Weights of a small transformer language model: vocabulary 8192, a variant of Adam for these matrices.
MLP neurons of a small language model. Each row is named by its layer, matrix (up: input weights) and neuron, and shows model dimensions 48-111. Each number is 200 + 40 x the weight over its row's rms, rounded and kept within 0 to 999.
After each neuron's rows, "fires on" lists the tokens most often at its 100 highest values on Wikipedia text that the model never trained on; "fires after" lists the tokens most often just before its 100 highest values on Wikipedia text that the model never trained on.

L4.up602,226,165,224,189,164,217,211,244,176,214,200,232,238,196,251,138,250,156,181,229,191,181,228,242,152,148,179,206,216,242,165,262,145,198,184,238,233,235,172,167,217,120,215,82,123,276,155,246,284,272,164,268,183,180,243,211,218,220,166,214,218,170,221,229
fires on: "."
fires after: " 2", " No", " 5", " 16", " 4", " 3"

L2.up4,227,158,204,236,192,173,203,148,172,172,210,233,244,124,160,173,160,192,172,247,277,243,247,201,192,228,143,155,233,295,285,195,178,181,206,179,188,200,178,170,259,130,226,146,179,248,131,204,211,128,192,170,176,156,190,259,202,222,240,203,163,198,229,214
fires on: "=", " as", " was"
fires after: "\n\n", ")"

L4.up27,141,272,227,185,164,103,221,118,174,263,228,141,198,87,273,201,260,158,251,217,188,161,286,219,210,265,240,216,261,246,154,220,188,180,204,160,168,208,201,209,206,187,289,200,116,181,189,232,151,134,132,152,172,213,186,138,250,171,185,222,179,201,199,251
fires on: " |", "00", " 100"
fires after: ",", ";", ")", ".", "\""

L4.up92,186,125,151,261,190,114,174,233,130,257,284,216,274,198,252,215,250,197,198,175,197,175,245,218,146,233,182,186,230,201,225,206,157,195,232,203,178,173,238,226,219,215,230,219,154,243,214,202,182,228,177,183,237,128,125,238,242,171,198,232,184,140,225,207
fires on: ":"
fires after: " 4", " 3", " 5", " 6", " 2", " 1"

L2.up134,170,174,116,174,279,256,106,250,152,263,222,178,191,203,183,230,128,206,215,295,170,156,193,258,246,241,223,179,207,168,207,183,237,182,316,236,237,189,191,229,236,151,189,238,187,221,206,163,170,202,231,220,154,184,199,209,170,158,134,239,253,196,174,181
fires on: "|", " people", " went"
fires after: "  ", "-", " |"

L4.up18,139,174,144,202,114,165,143,275,105,158,202,215,211,193,152,172,221,216,227,188,193,252,270,215,226,113,97,190,167,288,260,194,203,178,199,220,216,232,196,116,266,204,250,189,185,164,181,195,204,230,223,147,201,187,231,212,237,204,248,216,193,149,229,194
fires on: "|"
fires after: "  "

L2.up357,183,187,204,138,145,152,178,198,204,148,162,185,182,212,204,158,244,232,166,259,157,102,287,252,201,141,229,186,246,239,271,229,209,210,209,198,205,264,161,197,257,175,260,179,200,212,283,158,257,222,261,181,197,204,239,200,242,167,267,194,197,186,160,181
fires on: "=", " name", " statistics", " code"
fires after: "\n\n", " the"

L2.up255,251,149,224,207,187,210,163,147,186,222,264,218,258,164,143,215,154,121,145,241,211,215,218,216,209,205,195,108,143,231,238,206,219,122,249,216,254,252,168,130,248,161,234,117,197,201,109,208,207,147,118,187,198,205,184,202,176,197,177,188,229,196,202,227
fires on: "=", " October"
fires after: "\n\n"

L4.up461,168,221,115,250,186,85,140,163,134,190,232,218,232,242,154,180,215,194,226,134,245,178,195,162,129,200,234,200,173,182,189,265,219,214,234,167,118,179,225,189,217,215,292,140,127,203,169,260,250,185,177,177,210,134,161,159,292,174,243,199,215,160,171,223
fires on: "=", ",", " (", " |", ")"
fires after: "=", "'"

L4.up273,193,177,191,179,211,212,210,183,198,225,154,138,229,171,238,243,167,246,187,206,161,165,214,169,222,280,295,170,275,173,196,309,178,211,221,174,168,217,183,224,145,218,293,174,156,228,204,206,183,261,127,209,150,153,219,230,245,144,119,210,200,204,191,234
fires on: " |", "–", " −", " 8", " 22"
fires after: " |", " 8", " 9", "\n", "round"

L2.up101,229,183,202,217,312,166,131,210,206,153,199,212,192,189,164,221,224,172,188,238,213,134,250,180,131,144,235,168,265,268,251,213,200,158,212,197,209,171,130,144,247,180,217,246,172,187,234,119,203,152,154,179,289,138,246,164,165,180,241,147,216,225,216,251
fires on: "=", " There"
fires after: "=", "."